Weights of a small GPT-style language model, trained from scratch on English Wikipedia: a variant of Muon for these matrices, 7028 steps.
MLP neurons of a small language model. Each row is named by its layer, matrix (gate and up: input weights) and neuron, and shows model dimensions 0-255. Each number is 128 + 32 x the weight over its row's rms, rounded and kept within 0 to 255. Numbers have three digits each. A neuron's up and down rows have the sign that makes its largest values positive.
After each neuron's rows, "fires on" lists the tokens most often at its 100 highest values on Wikipedia text that the model never trained on; "fires after" lists the tokens most often just before its 100 highest values on Wikipedia text that the model never trained on.

L4.gate667:121136168130178073173169177198122104133142109182107153104075056096139082166119131120146103117172101090119119162156111104169111193154152113139108155199157081119136160193123135149172159140120164170149078122097164151173114125150135122108105102173095096161100169126181169105129137179183134105113181104107137153112128138148131185056115180156154122105081154159086124114096115125109113184121122162089144118146157118144111153092036105121099119128136137097114134068160107094130101089094113120176137152125133110154119141123096103148069110112103131117104183160126097170130145132187183137111162079170179157133157154119090154149107117134166159131217158127132166060125113124178129140167099095085065177173112188142086099133148161183135194091137113164127137075155147107132075146170115
L4.up667:096121093189133087189159101081117144131179176115136095138107133134122187120139076155050129114133069143092105168137096149118130105107067160142058134151121160051109158133092123130103108144096131123144143120136096118099154160155175155094099154136178094107159084102108140084178155117159103137153153171142146122164096132145117121188095141155080144131116146163150179134095158123118085171065125110124200198088159120112122114165073118143186147194132196145158106092049108154149110137074141094148176110125133158180141134084080135136119125084137125131060138144122137164126149147127092117122142124116115110101160114162141174033092163067112133156113146139154148139126064173139184197048112123106148123133122154125127147213115173088117109156113067149121162136143107117152160145090095
fires on: " |", "ap", "ran"
fires after: " "

L6.gate105:137167118155172102179168152176136069178146129200134139138083061091076122122159133144129110128109089122075158133195132133080190164133150075122142156125082166178155119159089151161155128146132095142130124167144100151172111129107073092183095134142131178091107128138142129158054120131171182039196050095162137125146126077132163149205157155104104149124085128142158141128099113107197082083133148133157129096100126140104131107127117105118147106090112156090177152138147108115157087087144110139080119133109107091193105115158102160137123133072095067101121180115152126075120119142110073110116078163087048112097146116121148153129151116124159103176139124182104109111153217100115112126115147083116128125119170101145162153091158154092151131086151124122136072113099135116059074122172124
L6.up105:165173113092145112106111125177134117089132120181166184117114096164155112064150100202133137146113133123067159127160101162078134098146114110099163099138135122103151105088179124160134143124182152065082146099120111133064161117102121118181090148060108135175110163111114138157071166074108105071162047151157139109169130092184140080204186127079134182120132140172130081156101074093110128114087121140172101116119119183095151107102119143125113139095116180157103129147162131096123075149178099079074117143100138085149144122170101148129108096110109150173094125126122108119125084187141096173120064116077068095145184161138182140193130168082133047159183148110135115163136089081152101151124140089099107151111153133143126180127144152115171170097147140101177101140122108153105117103096103
fires on: "\n"
fires after: "\n", "==", " =="

L4.gate361:199059093118125096189113069102111156139127132135148115087182197149136135183136151108107117044104163122141167104172124167159125149168108149106113177135126114204100167069136134106148129147079121141120177148174123114127129176141101180057141121150148093124118145158113174132141146130063147144049194137135079096126124054180165135123127136095140141137083122123108206121118148158064141163161120067129091167103082123164131073151105096139111081182110084187121113094138129092155085131121133086095096122132112145165170135074149108139135129157119101197111121180127099116094188113144136122093109149113107140118176147136158126122131184162141163097053158173135118104136108136159143138074088117136111121114144082103154168092191095137175151061120097131145171141184141109141091168126156
L4.up361:157085139153148076131110103114181168096148191132170097179126122098156154075165156073073153123124117125139157167121055104116131125130097123090115136115075155160146144126135157150081137107079124153150111147144102133127132139162129152109092132142139083109122146151153120104103132147069133165098115117186150162144124089143162110053164156156170119096162133091082139132103177151119094098073066142159058053099124143168128070146133095086125077151109137150081127134125128179147071092132118096070152113167177121148121133164162202164099125172154105141190130128134122139158116091111110160097225129169121139101121087148142155190093095171179161080105176084156107054122115133151123081123146163120147131146140089130105092097173121096052104109157150138153119077104095114130115161023105
fires on: " |", " (", " /", " is", " –", " or"
fires after: " |", " and", " /", " to", " on"

L6.gate755:219103112097154144229146141124153080119144117146175098086125146093165171170094135136094160136124092134098143158129135136147133128110117100142113131132168125146122113136146166161072149122118091154125096115092145127152087126132089114170112166059170120086098109160051077144088129140182160108153102145153132081130113109137115134157150120097114158163104094143200147134134100132109074065132145103149044136098156133059149133132141062134113151091116134102150164118208085170109096117133106146112084098190152156147119158146125132137116084139153165143071202134151134125106082138167160097109111162180138094099183161170187188110100138088076151118153118124104115150122159128147148160090097094126117146169224073118163160058112148101101180099201132155171108168112071137130127166110114
L6.up755:131136044148130133128102142184064103077139139154128149096112114109090096089125124167071110127130144148055177170135121128155101083156164137110170104131170145138094102137128122185127112161145223169123122105114085151091165158137057162105087168099077175159128131129112139128096065164120114106119046145137172144146090145090120116139111139192140168084162127124128120119062133086165120120124110154140149132166117086107137131152115112095133103121152147137116137107202140181113112059119114080105157151064138112114151114109144100175099103039134118085118126163159074095122093130142054130144088093133114124090150137130127039153153180149154153190106131120102078125133162115158137143160166065050149148101140182104088165100108133146167136047126181162160152142148135123095152084148125
fires on: "\n"
fires after: "\n", "=="

L6.gate408:167185131076209155149185204108102152116089103149180132079099159112103152143123133164138144112099144118057131153184101163137116144162113095142145119122196134132044111153147085115120105149121100129058147095100140152172083152102085070147055106154165190099170105134122096114102054131171139085180119134145148122108136111143144098170177136054181140121100102153097138130117169129079120128099126154170108121150100154128140107136167142122114157074128174103188155166125125120129150091133089132109105135135139130168123128113140113118150069096119130156102176113088158149134048069101133084114051125185091079073195197126131165130168104145167118149115135159136128168180180128081099183117129089118126113104172120098084163138116112118164152072151165131100130134118107072143114157113115
L6.up408:162159075140127152132127079197060111163133084143130123074106180125174187075177092126128081064161099150016186168121133165134100129161147154060153132068143190105153101101100151116147129134126179159109125110166065139104113124130131143147126116080135150107097148168067127134139160108118157096079112141109147156162081106128119132146179130162126136138102085145137104128106124135137134155181105127080156146109147156154129074176112129066141165096115125161159177140130170114095163107125110042100126158146141130143131154073152143172134132152101145138122116122087108092166122117246115092091131103123112089109188132137134148112182156161124098119162155113160139160129191124153080153164141095088071165066054113164101122091146120087152152092120144107142116153069110176123156148154104
fires on: "\n"
fires after: "\n"

L4.gate143:121132098157133113144132066100119115105167132157096146172090111119081150086165091145074090161110102084057170073148126160125050128214121183093157153212111067152089112154151199132179148153071121086080107040135117052148094122165136156135153117139110081120110106154114146206150178123168152097124152135138133122151125123097096114088162171168139115153138140151058124127122146162122097129147143119130178100102109143159151071161121090096118108172162168108074155144137151127176134102170148081116152159159110074123176130109112141104139144100110088124103155093141139128187146211095086130149162123142113147101178114135088089133130166103135101100123161163118115156121143133170159136149102065098168148148139100081135140078144096071145133156105149161172167084091156128182091121118075
L4.up143:080034126180102084136129126126098163118153120204081124124155124093119140164124141065126145160141109141191139109095129134130123125098152170120091115104101164118157100099163117102120190071128147123171149149123148067079100097138105166146161131139163121133154135103124153101137195134146103127107236151117103103067136165141060150135137098128095082105118178078095153150059135107131139109080141122128109133077119134159145096137103117208122090131114165083178108133128131160099141133084162143122137173131098119057182176055090121146140136139132092078129124125151109146096156125111164118147128144202157125170088126135162168187125121117141134060121125150154157132079088083205119166172141095100097163075113113070142132162138135072169108117115064085113181183170177123149092132139113
fires on: " |", "ring", "ve", "ab", "exp", "s"
fires after: " ", "'", " (", " Hu"

L4.gate760:124094092146138132151099057115109113153106120134138143156080125192157136086206143105145104120135175114100159220132150101102092151132114104123158103132172101096209143218134044138176170087153158062134130103137128146092151045181168101154115146147140111072082139150127173134088133123119105104156144097087125163095185171127126192136107131104097098098167102180185137109136125120135127132184161100143169144170105129113109152116168142164132105136134144140149121131146121095156142171113120060121159134161128118099107118109159139165091222189161147166091171110155119121159152136138103140089152149162153159126168173106153095129075177125142146147142165129107111156113090179167128158132124153102108146102083155142101098125205119137177127111209104149161100105171143135057093177142175
L4.up760:047137147076163126138135146108113072154141144143170194111102142131132136122120094106095126153153152092153115148127116142127144085108139162134125215122078114201125096084101121181114147157136095119157138126140142105099177133131104072098161123156102110070086108117160164119077159123111130146097146034082130124081126130152078150147089129151080139119151166136171125106090101165089086103071177045145173131123097174128163035122130175157168155157169126108094126131144101120078158161165091099134124135099119112127117104127145082133113116129185157105128096161155130191154129164097136141155183167216163153151167127141124091070127112142114150198120087116168161145098098113135177126090100088134130183189186136147094107020136118115067152153122111135076132145098099161107134124123149
fires on: "te", "pe", "be", "ap", "me", " set"
fires after: " ", " Ya", " f", " Bi"

L6.gate398:126133131127098136114192137091138144174127172186146140125156081180171124225156117164121096139137133150124137102166117190136121103084154142124097125129200088161102137111106154101122151085086157038088113144098144155106103151116097129071149072069088128143097160168123103114141123150132141120189121066071155136135136190130145181125110134126154124041094169173127147149100096116085136129157098117099163074142065172105095092161127113076163124162110087075164145181164177093090108114176108146116106148107150099218141101070120179119096092154129076126117119112141118193128084105121139078135116082084143154128104201104154138103143175133108110139184115103108137126176136124125089102091145164139174059136098108118148095105142120136071099176137179104130161112087132132092141084112129
L6.up398:090126090155101090139122125162105191120120113173184148158147103126124156158095103098109091135128099113116164125187047152141092111122171193126103174075153146159137109104167138127082143141175173121148128159090163204061151148127117107103123117124094068122112183140137108121128129136133090065164170150085080143109140166121119176162138122164175180100127180153181176099077114109131147134122102141134210149135130176090157163097134142114139039114124132092142105122134180131151125154120134198163081089126152134185118134097192183165097098143162129138139076113107128146154105075045111068136144101111143154160109137104101171124119119164096092138150134174089142113082145097132158140074136101159156117106163076155102089079107131141102080142127162141144171159052107168101090148128054
fires on: "1", " ", "2"
fires after: " ", " November", " September", " December", " April"

L6.gate544:189152101103185153110139171150113111128127100127119109139179176119109163057119062189098101128100131151082128139129149193121123154099163070146158090145089092152118117083092121100140158158127121066099114107122068158131120087185083139159126142132162130125063107129145106131114096115159092131118099165163140145152120081123120178187155123073110151127060129123166155215123140104095095122120176113100137127086081131125190137152107136067140168107156211109126122137161165207091104103156148150129126166127155086127147148138122176136138101088066149135133169145121129068077069224159053177119118092111132105098142145101185152137104130130090064145132191124154104114208104110117105138117096086141120128115157153139102122130123143141179122109152148188192139081130111092088120119106153
L6.up544:120173065143119160173151139137127072168085092149146086136089129133099165121124139068113170152117144130066218150124128143111115142136136132141144090186136182118146148082162153147113121149171096159127171182107100095136140130151125100186131132128106108130118145110078085157120098167145143090177115135159146124101153180064112134211182124097153160139079123168058154149137107101121135112165169133191194125112090117114138054171144165089125135088128177116159169168133149136127160129133060094163129129126149102095126080109115170110113139079135142111130129164117135075077102190172117112128118102117070122037193103115130081150122144109113131152180173105137114126163152121147020110098154093123117164171239127143129115174152146103183129096166133137136125143092097115143084140145126
fires on: "\n", "==", " =="
fires after: "\n", " career", "Career", "=="

L4.gate292:138110088083100117166083102131136125121120159151105109097123118144134157135135135075154177083115130084123113145142141146133115125091104103088109092121083144156134120068102115062117130116109105113132143062121074127149150171114117174143156120149176146104111160126170106138105081100072096109116151146195144092196063109110150112138138177133194143101153138148195139132121194160054088140143105116163117121080200173184123065118116145079169077140165139116072177100125130139192139169144164123125101117120135080089162148100142130156129134147098086138189203081101140123134132053153125118112119101114216164113108142156148097154067110113148145168126161137171161115103165095129122101079167132172110122120106084061090150126132179104154101178112041150086116108131109168152175179108185
L4.up292:164094066160121118181141096125128107122119189083145109139162160103074142163120087092098168109166127107129149140154071110109210161143125056125093205102111120087114143093126104094123108173124074096133126143108095133119065166148156146139082118218125138089200145124110089154117143128070139185105172189078122110126088138100196063120134135159165137138075100154165072115061175196083158132149146144145089100099088103198119093171103096082212126135124129199083200046097121136112098172106151098134172130142139159130163137078122111131148101124142130135139104140132122102130117058165098102085122143108142104165158133151145167131095157124145152118093173143142148140132174129139156124129137140120131136119151119106108121107196127145142071086139122128160124092149136105102179167135133
fires on: " |", " (", " /", "/", " Total"
fires after: " |", " /", " km", " Apps", ",", " and"

L4.gate6:166111139135106168143102119127184076107106147172115114170178111186134129123113184138135059147150240157132110091094160179127055117094151120102193108155170145130124077180127117108090160126179102103132154177173154179095121094139097146126152108141174150141137122146124167181132168099141172148157108093170123140060139173104102076121170143145149105129109129166175101157160096126166137162116146140137137112146090130142131122120126090128108161111122129125127068159099125121063131113091115091085108162127144134171142088140138123106125199172188101132092179095125076086120174072047097108140136163132121121051099092091162129143151113118098104093191136163154112151134164116147059148106085135187083165184116150131127107137093140135046097114059145126124113157056127142131096125101086
L4.up6:130154080124108105139095088118129130133142169130191084060129116171154142138119134114142106153048130126141154091127099185147129117081163151116098150106126160105095173088137171166056120141112149086152117052143070109118166185069107149105126172124190148085158150148146181125078166153159107118154102161112053091146102095097147135115113120184162136102150129120163165158145114130108134108110130083092117116134100164158125127145087089074122042141136137129097179115097121069073122151133223199151088196169097069078118149127101123065135184128137133149088131173090095181146124099163093103111103117125128095076120128177162148140099143189092166144113136161173114192154139108122154091162120145104112157135123132100135105044119129160130134133197126134131176177124097157149124136098110
fires on: "0", " Fo", "1", "2"
fires after: "2", "0", " "